Part of a small language model's weights.
Architecture: rotary positions, no biases in attention or MLP, tied embeddings, capped logits.
Training: a variant of Muon for these matrices, 152M tokens, 9260 steps.
MLP neurons of a small language model. Each row is named by its layer, matrix (down: output weights) and neuron, and shows model dimensions 160-319. Each number is 128 + 32 x the weight over its row's rms, rounded and kept within 0 to 255. Numbers have three digits each. A neuron's up and down rows have the sign that makes its largest values positive.
A block is one neuron, or neurons of one layer that tend to fire together. Before each block is what it responds to, as a language model described it from the Wikipedia text at the highest values.

Description: Month name tokens inside full dates, after a day number or "in"/"on", e.g. 6 July 1939, on September 21, In January 1979.
L3.down12:150138097103140087139051120130104077091114122106128132146166121098154144109105178119118105140152122168124149138129097116096079138103092128140158155104195114138163113158186185143101147129134102093135158118070065098148110094166171121147190118118130116120169148151113119089135115146078133154152120091144130062218177133155132165145088157042098087156113103217138133133149118152169192134138069195130184088100129145092102070156153161125134093155138134140140085135121179102103115168101128
L3.down21:132083131077140131111125158132143073158153158161144131107084129105147135104169125106144115158079128106120104158169128128107158165136064034079114182127164058089077170087115143104045143138119104101107091164175105126123154097112114164149120164131132119093141151172138135186102076100079134138133128214216142139055148165136083114069108083080108094103110142118185118171148190102039128088065139185112102100133118098081120176092113188109115121126110099163091167127146116114119163206108071
L3.down57:154170131110172148096145224123201157155119115145165178186151118105113179171187140094147107191113149082146096145205115142123121111124105105156150112139157151114143131184172178090139121185145183149201096142088164103061132156124102209092109103115161129185111087098139123118139146147122157117148087123080154083076110161085123177175186133134156151113145143124095170135121159106112124137103137100130116184141127156126025120089138157144105072107161083151087137124146069147115071163109106
L3.down58:084100037160116095121167129161096152162161139117136169152108128098069115120176138179131120099111141138148216085133078105152155110148149112107195104148079066119127082132161118145087147128116129145110154099125122113159167183148136091105141144186164088134152096162152120110137120093095131105148169132162156177078128135117196128149173101100155082108096095123121100090107098071134147130151092095180128145110145113169115132133089139102064144137184088119153120129176103175102153117080143
L3.down59:127131062179148107136120129133164228085080112146144100125107110186144160131171094149160167090097116105210135149104121106088120151113155120134076096161175127139145057130141114077130163118101156150168124138106109161156145170100109156196149202164184076100182065167095087177128147184155125160130110132132129140123089153139123179098147110170112138171131139049093058147107099108127146126129117125092135160151123096145075125124100145162109086137136126144109051078153103093063141151107166
L3.down107:122174095100164181096151132151158129149095048125055150103111089118168138112139098083076111140132133138187122113184211158144160158105131158081096077076135097104137097130189146146142150118145165100136157046102161139076177117186127147124152170191174110149098136117137173119099155114132119112099140095135198117189127109119123084096152130077129096107147154162157184178156168125081132122179131157048093114106137154073123115139142164139116089110100083133086126099146086139107196177096136
L3.down165:130143114145097100126164120189087128118094181082103065080158149124132074121111174125074166066082092079146128156117174120089188115123150108142127145070113100144117151093137125127155168131122155086147153127106180136140077201164092120133112122134066167155121187155173138162170106199125167115093156109123132127116073191132157178107107154163145100095081119158147113144174129212160107133145127114111134164123104120161100095168092079121076140131120174132106123164141149115084148139116154
L3.down184:134164160111156121125181129119099142160078113088144110098118140196112144153139065118085187124116131186120098123141162170126124082128153082129179109129102126135170111066105089193140097185063147120136153100080147085132091114118075109156035118048132121171042152136173155152166150130193140157129144058126167139161153129160155114192137141166123143149183158170189152081106101170175094109137110084123172138143117145128141077161150111066138148128152180158141100146138121126149114105116159
L3.down188:057118078132143148165205099121136156169125167124119118065156159164114098102128151112117190131115166102137119154169148106209184071178108128208144118134104114138119121124158163132116189139062172140154095149097177145124142182165082119166126122078105138126196074100163089141142131064098154094126074115098141119120138133127114124119162090119110118086111095165154137088140108095121127101163136085121111107116142105152100110076100137181172103132166118156179073160178106126127151100097126
L3.down236:124130157134174194158150147128105123137146133098111187110125091153129117177137176119111105100108120055138099122139134132135172098188117155139138138145138198124100143125198154130134110068076136142165186106126092089107136118107115107175133135111172146091142174145130078187061162084115149116147172154084145104137122167136182057123092089154141124150148142151125145064121177125105137115152133134144129161154152196202113125154114076135163106113143116107073119159115092106098094169084121
L3.down242:148175176069099104163151120129129114154135116049143063123101155116137128111182136104096109099087208185050097123142115060135126138068048123131157159126127174120164110089176125129163111127137148147093131112162146104150120135131197139108124155073111128089152118095149091113162124195089161189162088142133186072168119166216155114072161146087154098140109109131105137172172096127138135143093134121084111134123097108139116107125156147120113164124106087177164127088100127193116076139167140
L3.down267:158113124104072095127136137139161077133108171059110088128163096126133137115146149104166158130092148143128070112135196115191102113093129135131176123146142188130143136153141213106139186164134071136118113110088146094160136215080079067141146072102144138120122141149137086115159099138139169167146144134125152146179092136169136159114151150151062132113044124077123120157133109155151092159108127124159127127184132121147116153093137127085155187190190084115140113120191131131054113105085152
L3.down330:119080097166130118133151113059117149118170114153166128127119124118167114102154167080129131143104079118151152127088150151122158169149157129145197076112067142151075150170143132121142133091120093108080123125132211155128129195109155153093145116116071129137155072149140120176148107165154154162157154043151115120110095095087095089102132132152083085089123123102139126083121122177173193159203118117092162184129153111076142099131170165181157147150158138097106123137168123082123123128135154
L3.down364:129135100183107134134129088182193107117100143061105099061100118134078163134115106172139113151153103113169101070142136119162231146157153123134152079098098163101154121138150136182125124121123115125094114102095137096129129093144188143081115140069173034065087088177108134125164076112177143172176160102149124088166095125141144099123151121134064135130120068206060132146142092147149163131145150084102128073080084123140100109099141113094113152147084093128117119128172113118076145105121176
L3.down394:128117129106097088182106124136147112101155149172139117166069160134057127156077137173122118100078176165133106095138101161132110118152141159169111096144126177107069131157151091137163102103132119115068153186071145125125079101092148148174177166190196118086166149078139120146083103141129183155152124139084204117159127166218099157149109104089133137108114138142091104138097101151165122115118115077145199062104108143233151130120142101077070118124134116105114103176125079115134111171150149
L3.down442:084086188060135167153092166089152134115104089152146126109179157165120128122090183122102133163102115154070101195141125124122194118068129146102122103122095080101169169123165134108138091130077079095174050121086092112156144107150099070165176157126168122126145161115133107134165153137116121082022182114135113085178128141166112137081152113121045150154127124185110153108152168096156162106144195118119162125130114147116118119139162133126167133127128153125114103083120143054150136106138110

Description: Main verbs of biographical or narrative clauses, usually past tense after and, was or to (worked, scored, set, executed), plus sentence-final periods and closing quotes.
L3.down13:152134137070167127073185134089122055128128055148138069067181083196075141186147211126118120137134099118193139110130145118164129060150137104131145108181146118203160152124188133109075112105132102125138130148137096155132130147107142155111100094126212103101113098123096162125149121108107168189152161112175060150196119111116185142128112148123130130124154112164171124125148231086171148136139182135182125050134107081108124114167142167120140159097139144127091133089165140058134101082110110
L3.down34:131128073180128097139127110140115173091139108144112092161147088163075161104087118121123108102174124095086116149211123167104077160084142121214090054155161123122121179114127133135163127126162114141075155102130073144147116132121098092167107122144118090186111089129110135140152162127137157107137106134104154128131089133184072147119125121186150145067091114112169124093131112176148133153126106126070114151101106149074125159158130162175141120125108112159226124153145133088143115135113180
L3.down39:116126196130088161139083140144179137140150094106131144106179127126139148120164179181111037107110094136110168164134129067153133111135141145145050124128098106094195119138091178155168140142120162095099135091172125144080088158139108123132163143092189107119147098128104138117118176148120151116152138102125168076130119085119164181094132113136079162092179084164140142107107089123142085142199104098165085144177116113102085170190096189168155174147117133222128167115145075151095134125161140
L3.down63:082116136130095124192136137169065135068160093174162111147166101135095107113144108114139155184142144134139117142159150141132156152099165110125125116115107135155131107184131150140157103098109105185135142124113114077105070093126137093155145066096075161112158141057117139105145133156183138181186103137108177137122046099070096120118150158150100124160095118132095124049103158175089105125124139101114150109148184117207137144137154155097146176122092108145140107120161120132158133113142113
L3.down80:082103142068136187148167092168090152126135158128164106091098157151096118151145082059101114139110087152176113122089104140113203095101178120114146125129144157215126161150165100126126212165131111149163072147103110229127150132172112162086071114114164135154170115036149119068129165120122137160178141073091135080145156129162148129167109077119085115138083155109135107174166118108183125128145091109117056133134090128111149139132139147105107101136172162128111116145087170103138095108129119
L3.down85:130107072110151109128110114145115155161121133158201148131126132155128133114120158074169108109144114112068174108183083165086110108089096084131157128139171155120105160134086083160126115048133139150108095140208167095121170123172129117105142136130119183127100113103142136150109101160148114196153083067103136155095168137110171157119146159104180063114142105116174105140100143160101128143073130138164123093180117090150115094148104160086130104172144137105104113104095109183131174175099053
L3.down121:144223123140102110163132141145147197154174110157170166134122129147165074143102187079098148189124188134118188141093079180100104160151144170177115141094078167100175128149155123188128131152158184114107141114146124125124125174103131142112049092110139095118127113091154178104147123103152117119132149180157051110133152128173127136176135109125146130068117163121111149091140130162123086126092114124118169124109160159091178152115137130103119127137147128158108133109123112158142139133148134
L3.down211:106076179150183094177117119074123087143135108144120152133088211143156124103178135100123140127144125134157092109148094147156134172103159127073123095122121131102140102122082157137109067099193092163143114147139097198123133159141146071112087143078119117133133158135138130151126205122137143082160164103154117066040134181120177154153108078117180060126131138128114158079094102127167099126137144149107117131136115120101136105124125091093150111123118089177088081144082095091138154131040136
L3.down216:191080101200116131121202133145127114137152114122121156078096131117129115133131142111155100115128089127146116119183105161161133073179118124124184112124131094124132116012056120097103092063115135141099145109098059137110121099177100097092104055075147132146149175106148152109147171082151104124147136095111099098137118094159109103111114109162128076095103149131119169087109078112185074165143143146158117118123137124149046115152171130120142160152123167170107132132105165131153155132141114
L3.down243:155100182142138104163120142111132185108154153160097084160108114123090140172130090139139079124181160057184135104124103111158125122172134108131181117210082164087104129080095136149178155158093116137069116111156164143122094117109172144102130113198178060153076109112096150162139115100175137090181108104094086127118101121109111166110136106108116132152166087141074130124178083195102126118110115122137082164169124142116173056106135095156128105134125079117157087128045137081115102126108170
L3.down290:134137128150156107114165086099151168113108093107181131112100118066170128127113085091102114118174156073144152106169164194056147119065147145058094157127148128145116120170182088094111158153101165111162185110153180086090147149142144122105094075129138119090107155132093127155121136146133130111089151181109120120125098070135131176136139093085133148141138118140110091137082128123112139067103137189104137140141096134137169125089162122091120085148144117118116170119002131124083189133149049
L3.down299:134157136126089128118159068125177178150156144098138141113155164176077194115130101075157066115107105135083145114197073143113135130140141156142152102107100083122142174159128097111097118067105099183154114160124100100125163130078122102187106133152154192124158065155057127161124105198133156140116090111103201091087144129120098214112070140091143112124107113124147134149070154175159102155084082196138121105117141122114053146146147117110133135134122137177117094146107151086166108118132103
L3.down314:151130126121152075152145086134087087089055159103106088087107089093149079076137166102136126162151159115134143174134130161120111141116160150149124154141138124117176101195170173138108127126138154136091148104106141108069170130118149150120138191102144119107136115124133095193159150131101139098138124155093139097184091120161150084114086147145126077141074092133085158137119123144100134128086169133162195140127122116138109099091133155035177092128106136200129112134201119085097139094134056
L3.down354:144092135165103106084144105168125153087085077171108057077164098158160153178103127123130129105092151135152113095082125132073099190168094064100121152150165139118101111098179189091147165079121122090102080103140119162132075091158135098145163111181155098150178143165135099165133152145108118137100133099124114151167116146105087164159239127153063145089125169078144146093153101151063162125108116135114068133141165123129074133134163079116087125125139088125137112103095129176149128106159136
L3.down361:174113093112125151118135153118117179093120124052123121142150146141120145131133108095116117136096166134130175158173106116147126132174123163218115175105154145079139139095078081128135083117131080127173062190153143064132125134081142177155082108077123167129138139092095110138129138104126147145132067117135186088103121088151069117144108098053163119136138146208117138135191083144138065120088105149126101132102093135163144159077154139113118070113130148100141113179127126150193105133096124
L3.down439:118094197142161143146075130141132136152121101100120035134068056130155095095165085149116144096130081148074119096081117090116131182137130110143118067130110047052163116117084113145114161137141128111090073092109080129106108137104128135175104127126085124104114120138173090092097166094131142116088126150139124114173077118032115126153148101131157088080072088143114133103099129045115143149166103108128114130178157120087086137112143108108106150098137051159135144151172138116118166165115152

Description: Pipe characters inside the |---|---| separator row under markdown table headers; weakly, mid-word pieces like Wall-achi-an, Ald-erm-an.
L4.down36:087124112148099122094155122090127096133144161161186089059121114086125123126165059069039144169125154100207121087139120121118089071107151091124115135093159172160150104176147114096105122133158045068146100119143125174162143156160140126173138099182107228159122131122188072180071127159103128081199153186117090130155090183086139163127121142137130132138108179151119180101122121145092129117106154115109048091157110078110123174094110116106148158113092144119157094123219100119125154115112127
L4.down180:077120103101117099121186119105138036109159140157155127101117154109113122095156157141115119117092117136136123081111184102192139135126142115157193156088170168073157119127145175096115159124142122150191129162159123111108108149105191093080148068162123076168153092162165178163128121079168098154122169170115082146126117151111136180077156121105110176129160155118129153111139132131153143106171178160127078098086170150150115157144050093097148153166100137176151128117190114120109163118092146
L4.down202:121137111156161146097064132174080119127127120156177148160146114113092124081106119156185094115120080093071090118115199154125143127127112070123102143106140122103133135080152158162146109129013118191099169089124134101107015102108167144142121119122130109162091149092169100102139139171122152189104181053092177108128092112122135143094108067106121150151156157127095117110131133151155117102077128101105123085151075140106116111083155133111079121179136148094157094122161062126100141138160063
L4.down281:141066112109103090102071172098088136128114142121133184099127131115144118120150153132118178150101108103175148075109133152137126128095105166168102125140165095133122161121077115131185106098169095126123107143110086136155020122076141131101153143151130109112136140156052134124130117154109159131184135105101157125202023139126178181172126134139084160038142109164063101098108105103145083108143117098120133150121121094119152160071145165157137133161107131117078143172146116120090099134139083

Description: Sentence-ending periods and especially closing quote marks after quoted speech or titles, often at a paragraph's end, e.g. here.", company., Road.
L4.down199:121102182135147099110144150082153118096113155133095176153156091134098167129100098140123142076135163183156155183197114218135071187087114199148188126173092133148146144132224124107114162113180124102111148098143113152128113094075146109168118136136145133178175120138102122163072118135107142166113094125112206125136168122145091127097113165142182102158052117112163157155139146136171145134046083164135125111098170138146100136145120125124124192105172149107122141187142125116108113127145110
L4.down295:074099089120143144126135108163148153123116119106135120134139139130108111112164158109147148140098067067094094067238136169125146130143159175139114133153115111109053170146070112119094093078128137151103095123165094080172145116107142104151064079156138234133139083094077115138166113154134123244142118106110167073127192126153149136137131136152125096159063065183170125127050178138137125122127094135137122114086119040150127091110121165143145100114154167135083117162126112080138172120112083
L4.down305:110163088124062129171106139121110127133154136132163166144155098107136143086127104080103127072100133104096139101183079162140111127137146091104091112115172123149133119130117135112101109096130138140122103151176125109119063140151113081127125139139106122146114180088149155079107141136108113179154119150107145156148076075140116093196099147124130096094147152137152143146101124138114175121060151176126133085105164114146167135128191193100116100155187144133116101148147150109066150153120131
L4.down345:159126171161168112162115075099190135143146140124128081164157120062173078137118159106140098124124134112140139149075106146126147129114113162129135139150050130079189091123159110104133127121139092142081151172112131095106119089113154121146114137140158148166101169129107157155122150129120144111095130117099154150194161122142167138129100119161140158122024050141090147146040144170108103123118145118165155143117144168186088080064122156113128126069113148163138117167123116112135096140127054

Description: Pipe characters in markdown table divider rows (|---|---|), plus the first word of place and compound names, such as South, North, San, California.
L3.down25:116139062088155141135139132140136134161104064059125133136154153121094151097080118154094167170133101166161201097138113166077170078122068131126138139145126091142110123135184124066099088141124155129082127108166157127118112114080103126104051146092163170149179164129181133098132131196089083178139149151139023136141159156128116161135108126081112132105092186163144055087119173046144092117135137103163161111165163162104144149077140078136178183116094076082130158102101125109126148194116111
L3.down27:124160164086118117117163143136206094085120098147135136145108091122118139130180131116112086109155137119133150164126190164158159170160128100098153086159100156107161117109108125113134114051135167123125142166146162068121136142085135050141108119056116119031202160144106111119103101075107212120183177175134105119147130145050122166082127122200161128092136143070124108135145133123164129146162131145134112100130114169132094151089147133123114166096063144129145118069098056145131159103165149
L3.down126:115064162109125135108092113155088098104139141157129101087160104150084155154133090159169096150157084117148069119098111130161110159171141166146134093063185127115166167113104156166111113157133134130119140117166136121141169102087134180078106127120082089161125075171138149148103079087127124163139147137126075114095085098056172122082159132101090124127101174126093148148185132219133107189176150169162170066131124072059110099156135108095147116171161141127198114108109037129185157143079173
L3.down187:139128112167125107189127121082170111185181222128162130139145144115104126155158191126156073117154095120118142131111143128105139101126171109201164111185116136019114182098108146163147107116128136112129144072126115167051162162116122173164093168090160135149138098135127149127144138120133102130132137109152153096121110196123109156095107092163152137168112114128139157097163150094067087114158101134155131109140113081152136139159096050150158127131159080204081155130102139154111087134143132
L3.down224:209180137082083136128124130106138113142123142102063122143098113144104174132134183088127162095174135130089068089132177105119159175191103119125078095130091120106095120118196132091099106036160149117132140161104074128116063182157126066136143094095119174145108108137100139145152142168119109129115110205096074104127132164098140160145060128077152134189109089139100145160091145098132095097141100119160140139127140098067202145099159156094147113068134191156164123076106090087191072109106118
L3.down247:061123095145103063125148163101157123116124168145190148154123131141140146092104053161115119099110088218155110111122153125118209117083132141173131109141115119115173115079112137135094110141145106103204132062109179175114129079126151109086126145117074162180133172077168054121155145112114085125184128117150125148136127123120136129061164126146152073081072169157214106127155106129098117114091102156134171113087113112108120112105120121064120166172131130137164136154124145178144106075143132
L3.down254:102147099163174123148180168164133132060187158106125076097100114163101075108113140082208156126102155098122077171142114125201127147135167135128140102088143185135109116086077133135177107100131131160136169093135121178082158093111081141064109097090118160192096148100157176128187143129126138188164156154103132105160106134166142137135132167166098031151092135105154168103164095141199126184145181095119160142119168081148114070125134157122173162148124111108156151130114144138104139144138108
L3.down263:081170125114165144143116149153116078169095158145127160137175120100172072203129078091161127121116112112146141096133094151135157134143163116165168196180179158133125083133127128092159160059101213100165149135138126101095105154137079082093152141202173079082122136103119088104093098126151062056144111149089135191131103067147104175138158125166062106157119154167168148205178134149092125133093111156135079157098111124175088128093151124120128095117144129153118125081109123169116135121157161
L3.down284:174126093150140085146093150148118094188102205124086149098128195147158144133156095163117126155152148145152144164081136098158168113136114173114151126117137148118146061156104106149128091145101123205132096140165173161112170091077180098095163124088107158153153153118162137155109128152086096129170160127175093118132128087088146117168104099060150148153141080172162142100127088157119110135168152072122173101164130112198121149046151142125135148110171163184145155175106133097138125160154160
L3.down285:117090125154085154045147161125101094117079139100099170125118168080134137103100079113107126089161144106132133100145175167120136153140103122150104121168126161097207117103115153127168095143115174040191149097124061175090167122121170107138083168147124137122087046107202072100119169161183127189129175107091175121072150124104102121101146134141191172119107103184162113135138136180166147129181106114132133082086120156150103131066126048159101055132151146100101130093164052159129081147170119
L3.down301:140119154195128186114094132145124128136157128128112152146172139138091052120158115156106113070135155120180142149159139102094133153140128115103094131143137131097117052178138186124072164078049143081151117093083109152125141147101150105127127152141118108116128060136147088130106086163104133111129092115164130131126111086125107061095071088095116168058161127089128145098053172181099083121079077117109155171069122058103142110160157101130173146124126127081081146134098137130173124157096150
L3.down365:100163111151127165156145139111113138130127105127137129168137153124108143146166187124132096134119119100078124096140113119152050127174130104144141132099128202213092124110138093104139055126110139158120071136110129077087100119140135068076137122155129141198080139091153130145120146144107144053103132127148135138123099134118119112169145083135089136126089204208113139103052189112190154146120065124133100076166120135141082189110085081108167128082136185119144100117104103106113101089111097
L3.down409:123110163181065133140151146131100151133155162100161106148128157106104115142095114139162115162166106133116155147116165150162130120156141107106201117098143125152133147132090087138135132177101133055169166137151143102166146138113154115166159091115202154104128124145116093108100132169082099180111108102103133148119139117152132156174085144164167183113129119177149122146174159131131106131147140135129168137127142098087105108105091081126152183121143214136105111144201166149138100153111124
L3.down417:118116088140153108110107061158123167105148106102155113145091104117076145070123161138214111152135179191191110177125100105151103155144113142140149154155150139093137168133070121110159092135102162123081095076190157089134113132163098156181140137123136141065103115103147156096112104118136155130146157098110142132113099141122091121146120136164115174134110118139098086162108137125150099153122078127152132097084128094122160127122161086139181134133130140177151150096125170190160205172081154
L3.down418:114094106185116065117114154095136124093071138112128093071103139116126114075088115111139166053151150067112059074123114078128107151166079132128092155116226157108164084066175131141138158056140145187145137147091198121120141080181150103066141131130096129170145090108121191148175125130149138163125117113103165149131124129133080055094128178106161084153122122093088115102133127180077097112147165113040123129129122152168124178091147116152070132156125124116123106087100144125131087110131137
L3.down438:104194104121129133127174147084109120094067136091160095142131099185114149124131063118084093140116116104101074105138143176131061117108131123195146144147132122101175153138128095145159213133162126163106098130117150118128147145112110056111136131208158121126164138130133171097132077114096122106121179082152143138107175095071130109125192094153111126148098144137160138126126162145132199150170172126091066095103129170171129136141154077138098136190139176137128109102097106128062068112124135

Description: Pipe characters in markdown tables, mainly the closing pipe of the ---|---| header divider row and pipes opening a header row; also field colons and occasional "was".
L2.down319:167132124092048140191064140114180111152116162097104110148125131190161199114144182119133140127127170091128123125151123089140099139165120040149192189201122152077098201147145158124128095145132173120128137113125097190104122078159075103141121162109072157077136119098117140132081121152180112135139182076094082105082100135141168190107101150182134148155084135154162117122140109160096148072157112112125129145163155135167118149146152101133197124118125051181116056119154154091144098129099124

Description: Month name tokens inside full dates, in prose after on or in and in table cells, such as on March 12, 2026, or 2 March 2012; occasionally summer or Nov in Novenario.
L2.down142:105182130130098103127122146138170185092119145108128146131119049135124175187183100141131126072069152197155091163127159126142148097168165099090168145118124076186066090109149141082134116111127159128129082064158145127137117155131119169190108217128152101119093113126123127144181151141128114135121180162137104106073061108164098174112124126097154118148183143136120156098185187179111125119109137135110119122069171162110100125164186149140142113150178134126080146124131100155059142115166044

Description: Sentence-final periods and clause-linking "but" or "when" at the end of a narrative clause, e.g. plot summaries and biographies: "…to Malmö FF but", "…from him.".
L2.down442:074132156145098113226110120158182160114161131111130119103084150063128109082102082138161107127148089166108137176125144186112121102109089063159150123095139058106132118116121094076171105105095094140119129164179134136113150024090179084145147162119158132133179118201131125131177120070080170170122119149165124116172171116067150119179179157160171165117109112058147099158119097116104122142136136096128104112129156153184129139126133103099158132086173077162136133118159156134121099124105089

Description: The final token of a written date, usually the year after a month name or day, such as "In May 2010" and "16 March 1957", sometimes the month after a day number.
L4.down116:064080136117119124194115149125080163084159083134155085125128152170155144096174139087059103176150125085105157125196186067148120059112133083097112097158102115109083129122138202147173126109148114176161129131203117091150110133097175089120096104141186176161140146057115101058140079126111131136116112083072154132138104145101110136138152114106122104163083101108160121102135158156135126118101143085198104110028115129107147141132119107185161151076090098147117131224096152123117145150163103
L4.down239:157141146162093148109096074153087162126090120141191149138161054125170110140154082156119160133133189147096164174101157134114182103083162146147145145114163154103102130170162138146172129101157099089102109184125111214116134080125102181151076115117122069121141175100158116180138135168160123176164118098143172069127124168157164116108191132127093131139163115096104102118091088114116125132152155145126147112110119080145147143168189169119115133141157136144153148087111115120129125086113201
L4.down307:124118137130120109152125105181120102107103168153118133088157103142203200106132181091180125167121100143090158114152168118120128184106126137097119163181143099162146141155069079116150121154126139049110100120123152116116154053187120105177150161158078116128091135203120125181130118109096105153176074185139133138122119165127158146100131117112129102135172144113140162173203104124145103111117102075111181130147162089094159093120165160102159105152128087095173139095126114054146082150155118
L4.down352:110141125129118091135071109121151197117046143145103154113102112115149078125090118103108153086136093151108130065184118141139097156115148126165165156155106104130111097145130079087083085150093149095065123134142109113090122070085080166147137138141135159098106153150112194093177137126161139112161084128104154134108132178166128137104191140087155101139086096144098100173133143148193134102068176094152097125118158116121157121140159158108129131150134124090134130128146144161195179083097137